{
  "d_model": 192,
  "n_head": 3,
  "norm": "rmsnorm",
  "norm_place": "pre",
  "attn_scale": 0.125,
  "init": "uniform",
  "init_std_qkv": 0.0496,
  "init_std_o": 0.0,
  "init_std_down": 0.0,
  "optimizer": "adamw",
  "lr_head": 0.00555,
  "decay_shape": "linear",
  "final_lr_fraction": 0.0,
  "seq_len": 1024,
  "dataset": "wikipedia_en"
}
MLP neurons of a small language model. Each row is named by its layer, matrix (gate and up: input weights) and neuron, and shows model dimensions 48-175. Each number is 500 + 40 x the weight over its row's rms, rounded and kept within 0 to 999. Numbers have three digits each. A neuron's up and down rows have the sign that makes its largest values positive.
Before each neuron's rows, "fires on" lists the tokens most often at its 100 highest values on Wikipedia text that the model never trained on. A number after a token or word is its count.

fires on: "ary" 23, "mp" 21, "ip" 9, "mit" 7, "unt" 5
L3.gate635:491512493428488514480390475566507471520505551414496473453482466466511470516579533436447467510501541421527500524465481505462502497532505522504542570489501464540516549478436505525470526479401466559490494449407502491485465507473450494486509501598518446494507486448483482462496433474541430550548469468537511505457480572549473536442521437499556508599508507535432558536520435614465476485486
L3.up635:546498540542466509490471487503497531521501489554487535487496517456499555550463584518557494535482483509496550530470547509537556532482406494474530489466544477465450469404555515417487554557533500504569473431485493522417466483518472511470491570517552528522533468458519508460467444562477532508571463441560427445479434506548440476488534476525482465494476525495427535481458447511439522493557

fires on: "it" 22, "min" 13, "ri" 7, "or" 7, "im" 6
L10.gate260:509440539506455487453551528455473494459461445556479446504522471489489574489493541424461455461494480459492511468491466424585490478466529466500509567459576460527508471514495514477522496495493555481448482504570429522506491494532456545464477483404474499467504503450539477415523511524518540519521537551528463480535502451569532444585437434461410482446505446532480496504563541535510531505458
L10.up260:480450477496469545500459480548534471527499492581494486546493476512448487535517548551521461541431471535492467474496567430501518476475609453499519497492489543475461448539454550550462533467502542506468507469453451468452441529524481408533483573525558556517498432476447461498525517502452502519492465493544514498440535538532520472509532456442500456523470461489556554501576529490516533421504

fires on: " a" 31, " the" 17, "s" 5, "A" 4, " former" 4, " " 4
L13.gate200:497513472448506553515473461486544475541486534467413492469531556490610493556545556482481503528585536487481536465517506519480507446481527466533460554446496491479513506490544471537521471489506504503499586500507510596544557534514541502481504514490469478544509530423533489590506579535440524519573409515528478502517489466518423561528542416518471560505456477462538462479541513524503453518471
L13.up200:432548558482467417509460413518519550467552571453506528516416577481585476443532553504477608511448553444477464505515510495475475501476495509461464435591468478514490591474473495491554471543516542498477539538408493482576503458484509503531468515507565419538503500530474518504491497468476533477500511445528445436425485471544521455505458476539478464522539430437506433502540476459476496500483

fires on: "==" 32, "ri" 15, "im" 11, " ==" 10, "re" 10, "===" 9
L6.gate506:497552445529512467506531504475565582505467522533521427509515457416487483506576541526450448433543411430513524477501548473464556502471497483593431544492463511459427503466524511440522566534528512446571479497559462486559512524537525581513510474458440625580462481406466460509436458531562520474500479545546566450562517458548504501503489481494486521486532495555508466510508463486517560497480
L6.up506:508477482523519477480386532494531456442471556483509469498488548476491411524575455511495503493489479541488450543436529470495542504442482462492543538416477458472451451426442513492462509405468475474565518543510519485492447513476568541506494475480509531486461390413479463537498512517497532447463492465520523458507522541486491504470505491533525461504465540549405568527479554524539502419517

fires on: "ne" 29, "li" 10, "it" 8, "en" 4, "n" 4
L10.gate34:462529473565539446479526498486448569572474516522512458456476469463424436485459515456534512525530516506552447523442508456513522462453553486494571500534472486483484504507492435448529532531545523551489491517542512532466506496515494516587481554453490548551415462496385463547483505518510403471470469583492517527483445458472505450430449504481546518532494545504452462466558495494401522583448
L10.up34:497448489557463401505452524483512526503537500479512556533525494553543440565489532534576496527464526591578515419454501503559468516515478472488499466426477490472467442510528552460565493498449494549464470486488534486497544544464447515463523496445475501507465516477500509472489576537499485575491491499506500489446462527451461488545470540512491504506504465480436445522473469449456581406514

fires on: "ver" 19, " |" 16, "ar" 8, "s" 7, " to" 7, ";" 6
L10.gate256:515536527530555431411557565524453532485465524469484504523510495427547586532505585535495459454424484511527478442569432494429547487488441444560483504537503533493528446451495586521517507464499551483580496524541506434532521545503501520523496529462490543556521580418512432471419498453450446503452473488499475448500517499468444463472456484512522477457536385521528502547522480473484508512489
L10.up256:423445551467456416491547479528531478557487400500533555530515470417469582416460535510585504534518561513517488438463550505480528538454470567518493463515456558570463494447470542498482541483482512533464525451532513466479526453494433499550463536592453451558456521593468578485497527532501517467508503452538482500457535499535473533565500496472531518514471444475496503502486507529524493486463

fires on: "===" 69, "==" 24, "====" 7
L3.gate128:478566536455492495528438545530531481469446463451502421502485503464504536479556505428448447480498510413484509528471551467456556507547459479532434478473467435498494480458410474439570474455552450433503548498494390502462489527532484558471475494478449582516462503429543522508478515457456477538526408441511524506530515521477519466490556440479548509520564473457551557552569500493580557476468
L3.up128:525558497480493469436490497435538512558450543513519475461521434463469523455563481462537596570455483440464473520457514463473490499500474466436489511505538480470467602451503414499564446478481440500606569512512466478539505587471581552484534487507580586549503462447442467529469429515484459478481504479462561501567514496442474488508516501524504532505508454457534508490513513474573458483497

fires on: "s" 30, "ic" 12, "n" 7, "co" 5, "ian" 5
L10.gate166:513469563481598485552496527456487505490518428482552464552462487415511502463585542498487491541501573492412462533506570548511501543462412576454428510507533516523495456507487467471517496564504486397495497547533446477487435518486496517456499506480514453443459587507458539484519482520452492487486482483452427498498480483513451444486411542481484471464430538490578482480557553425451445529405
L10.up166:530484530475399414475477536502595467429520506493558487479454490532488582462496506490435512528460486519483555539538531528478508523487469453496537488525467494568471571438505489585496502481434418499560462528501491533479509489497556521541467553500505421488478473507581572535493577479511480470549494556528487529507548522517507420481428608536466515503521537465481557488492477546538438461434

fires on: "\n" 34, "s" 20, " p" 14, "." 7, "-" 5
L12.gate305:460538549575509448534517464495431476497448493528521544562497480467527513447474502534435532465485571487465521489532498474543532532526465434524448526445498511435452440512547471506555433523493557455461499491487484603536453596507475488447482533482487535481508529496515527494459557419545478448490421574592494417526463473491442485523436483529524523488469534480439542535494490469511471550417
L12.up305:516488560473488440526531573472463489509503503543502495514537519442495583562519495600480568442470565491502490442430504499503456600506491485555440549454578500501459467461458467439460500469422509480458427453539550502560589488499463467449499558434532495479535523507579498443495471464511566467536473512474488523502536475446503458492485489553503478553436501526444572567493471454479576508545

fires on: "-" 28, "." 23, " " 14, "s" 8, " –" 4, " |" 4
L10.gate357:514427442498536439538482470542508516511439527491472443455519498495528430453473479473480488516462561466497478526490530517509519496522466497510472455487471445525558448441552469502555445477522534547523474474466544523526489520533508624555431604441470520408570530484507464459500512410544426520514398530430499495517505481536479537453499485509462573550555493541530456509526493546455541559383
L10.up357:520459528545474423528503433563510418555478486478481588471455514544553475482533464519496524465478553493508531436507643582525503549532478530458506501454502499570519545483542466497521467484475572487462501473484517555457477522549549486505476535472456503461505565472498482481532560511521529523518471463478473496454574483523501464505513502465553488505460594506443538499528487495443483494462

fires on: "s" 21, "t" 18, "b" 8, "k" 8, "n" 6, "i" 6
L6.gate636:484476485485533523517535452505518506539454501526515498557455526441461511489485563502573467457557519519480406550482519552483455557471389520524434550486489504533500472468560469491531486528542599468529516511567535505448463477456547505504489507539523513454451533495488505504547594507507480462435490475446447525522461480443521495425476498461504538441507520523501422494564547504512527552456
L6.up636:406519527484541496546526533448499530449546503523574512465510462509559551523504470510420515554520453465474541533577560528479422525509512458554465476483404466492413536505547441540583520523532490440456467512561520510518512564501416467504544512491494519457435504482544516419537510455394492496512437477523516522501492498486475548502499486527510511504470528463524455515468553478498493529480

fires on: "w" 17, "ri" 9, "ke" 8, "n" 8, "t" 8, "k" 6
L11.gate272:461481533516462472557461514492518504489514495493515478473512472441501519498581515486510451489593449468425528540510472441587515509548504482466483415512486549528419521503513435508491468601451481516494511557537462457562435536529449571539521541504495562509482505472525508486484485517476505472522524497501491484562443518557518429532474507480493550532527554560507507497581528522474493523525
L11.up272:463507472509511566516470524514530456587448422471473529508553569514573535526510477533514491555561519469542422557482571494489491519512489460542508487448481468585517471431517499478525510461507466505573411480465480471454534508454416507518443475533533447419499521475541487515558513497505542484542482429454473582521433588439522440515474496429522485481490449457541452520565468566539433517427

fires on: "n" 36, "N" 15, "il" 11, "vi" 10, "y" 8, "m" 8
L6.gate163:478538500569452503484532485455499503507540422539479528521502546476506493545450527502455484531510472466538508543455578527546513544465506488531495566448469582512479499510501488431483496453569539466390476520571513474442458557470480497559510521481552490533488467453499514447485458537436455464467445411552484455512429562482507543494568444473461506508461507523500556511504462555519519513535
L6.up163:517465513496468524534467576456487529543454495476456596503507466501522542497402489437538447535473465507563538558433542518515564505465533460530495508465553481523565492511493533507490425506460547513581474534528531500459504524482463538542515484467487516549473466467493501449486533487460512537485540556432528445551500432509559546511564494547538529443521437460504488522521487455420502486552

fires on: " as" 32, "\n" 21, "s" 6, "as" 6, "am" 5
L6.gate307:522523489464476541528527508497494524549495486458466461486468523514531553482543445506432588553477472423445505513556426558468472489461534524539473516551556535512476501512550483480571530494516563498522484526480397510430478429460510541475450475510442499498559542447554509473521523472438507518470513523554484502491547479479501440486508508477458485475523560408505441507539482532488532523554
L6.up307:444513481494499458516494510488543473500463437525469522527450476497444527557530545526492474496433526531450432517490580532523546578498498419495506534544505474444491504544563436510498517517578458450531504517496487505501499443534509492483477481418489510513558551539465526462452461481463534446577493456495510402514528537449428497479534476469542506499460531489539472528560480556556475476490

fires on: "ong" 16, "ang" 15, "ing" 7, "ian" 6, "en" 6, "li" 5
L13.gate26:489497571531491513511489420476499475583476514489496518499506480509524464552475483467492522514575567512493455549484434496482517428458484536474496504493503537496452517522458477499591523492572539427535510515511453534405500519525570458532575561513478514512418415507491378435432471546484414492526564494508511522541480482536528501506488517500487448492471473479426443436462533498490494548488
L13.up26:500493511569523483462476452474524487446492477469427518471478376477487480509557544522492487467476547507478518460453473496529540476491491479523621469497538506477506449434460541461548495509534528480562525527489532496463485500557481496541534488472493511494521492458604424498478458477477531535494505517535468437490529467522480467521426537468571550479464419514466433552422563433517469514432

fires on: "a" 20, "at" 13, "y" 11, "ra" 7, "m" 6
L6.gate278:476515485507508468504529458457484519480526438488494491453475521512447554521478506500506460477504480514518463496490496565507504494482379434551510559559495504469541499478414501532499489516611526487433521479544497514541476568513515486512588511488512559528498475508487496466424543491486442511537418411595497516497418528474492512472507432510410493535510533559475505548556471496454464501515
L6.up278:481467488541556439527503517525502492487510479440494445473486522493516517513468495540529510492539497539516490524463603465422548431464519531480527471428535517530506536584471507512477511484417504486545546490438472511520472508569487537541514530532505497555546510546519544525501476514384420410513507519560525553449491509446539528463488492466437441532589398459486573454452525519498458506548

fires on: "000" 16, "age" 16, "ical" 12, "n" 12, "co" 11, "ity" 5
L3.gate342:575522568535547451515519533486516419463547490551536538521381500402543443542504512488475461465565567396473470544461571465515442499466468453493557502484496523483532512463544466483461507509514474478513539542536542510513487486500560547448452545460504519509499532472520570495538477458482494543475419427477508499472517506502464523470518547533509520479500478481485554490515518471504435529432
L3.up342:492419519547489543500478541518574468507511494437527524451437516509489507532509533500572435572479488497544506534542549478503545460547576495532512495526485456477489532482494551506470482463592508499520495521492554475501496455462544529455487523454474477497545508507509564479468510529495469510508425464528586493478479435446525471469503550490481451472457537490485562497507459391480497435442

fires on: "g" 24, "k" 11, " p" 9, "l" 6, "t" 4
L12.gate323:464482535585459450428589476500546550442521510524406463567562514435517459459516510432542515476504497515434450581518490455534518509506478519507471604501522515452463500487451479510481540541535489491512529521564459531548479520568531567495490504471545505456547474466460505512478504572497537471568571458505475518570520472522504423500424511474519477500545526496580551429556485507516510527538
L12.up323:512474481458464423545416557492556439529578466494516486555507485463437468488469479521479476493501472481498494530531506507594469541493464533538469495439566535509537575487514446456502471467467449485556480451473546460509508507491477514540490464430605521477516467515453496529470403542526487503533515542495512509562441600447478460474503559451483565529519425487573535460538468496489536482514

fires on: " P" 68, "ress" 15, "pp" 8, "us" 6
L3.gate570:498527503472578492549503447448503526475481530535461498506435505540551517540526493500521556542496605476521485525533477483470450514481521511530484514487486460471544478539491483501485518478525520501475515477464512506565453558528487511500482567507513496542463599532476551521547543499507502509537454514432558582539449466440505462459574497531497499442515468461512497501507498579513441545513
L3.up570:525435511497477431497506539569549554536471559469531483498531487435388494391583477534525564454587495493520453521492440511537511468551494488521536492501506503467527528579537463552551516465533505498507500541499521539490444552424468516505522474521475482477504542490473484570471507523509488531464527536528442482485551497524456505552439501477534513490511571566533423548494504519479482533592

fires on: "\n" 92, "s" 4, "mp" 4
L6.gate431:493571479550561496562478484501455527503454548455498432443460488420500449493548458509448566481498483489555529465538464479531474523527502497558487545513491441471518522476506566499546549534471544574527533429497491482434456550545490532425442540464471539490532464480477468429432495501474459519531471514556468515478552502526466570468486496424499484460520573490498490486536492491484467564476
L6.up431:425512541541450459544470527545528433492492486525460494577467477491379541502469567535533552392452532496505482477543519520545484520501501567463443505493502549518438437465462513485483519466487505447490550494533519483553539448502523540487464551500539487453477451571463537503492499541526556532554500487469464528493497518528453468493526478497559507480463466470455559543485460466534543436527

fires on: "==" 25, " a" 22, " an" 9, "s" 6, "tic" 5
L11.gate57:515498502459486471565517462533595569536516479502508594464540540487483424467474484511519473463562480447518505438533536534474482525498516471496543544505507535494516485396530487494496435471518528444503473495584512482557543566494543475477486568451527534472600533454502585493445573411479545492564434517561487401535448517478437491549479504490530512529466525458528500451489498490439550526439
L11.up57:441549442510423489512475470512510524543530523513494534474543492483515498487471537516480483573493565492441457446476481537536526506567524512484524476544502520527494527425483455433515490512548553505504465452540543480563508514551486513506544486410572400554567555434518437475484491561469555467476414494462465500507493555512391502549526439461423536497545511519484546392514491539513442463505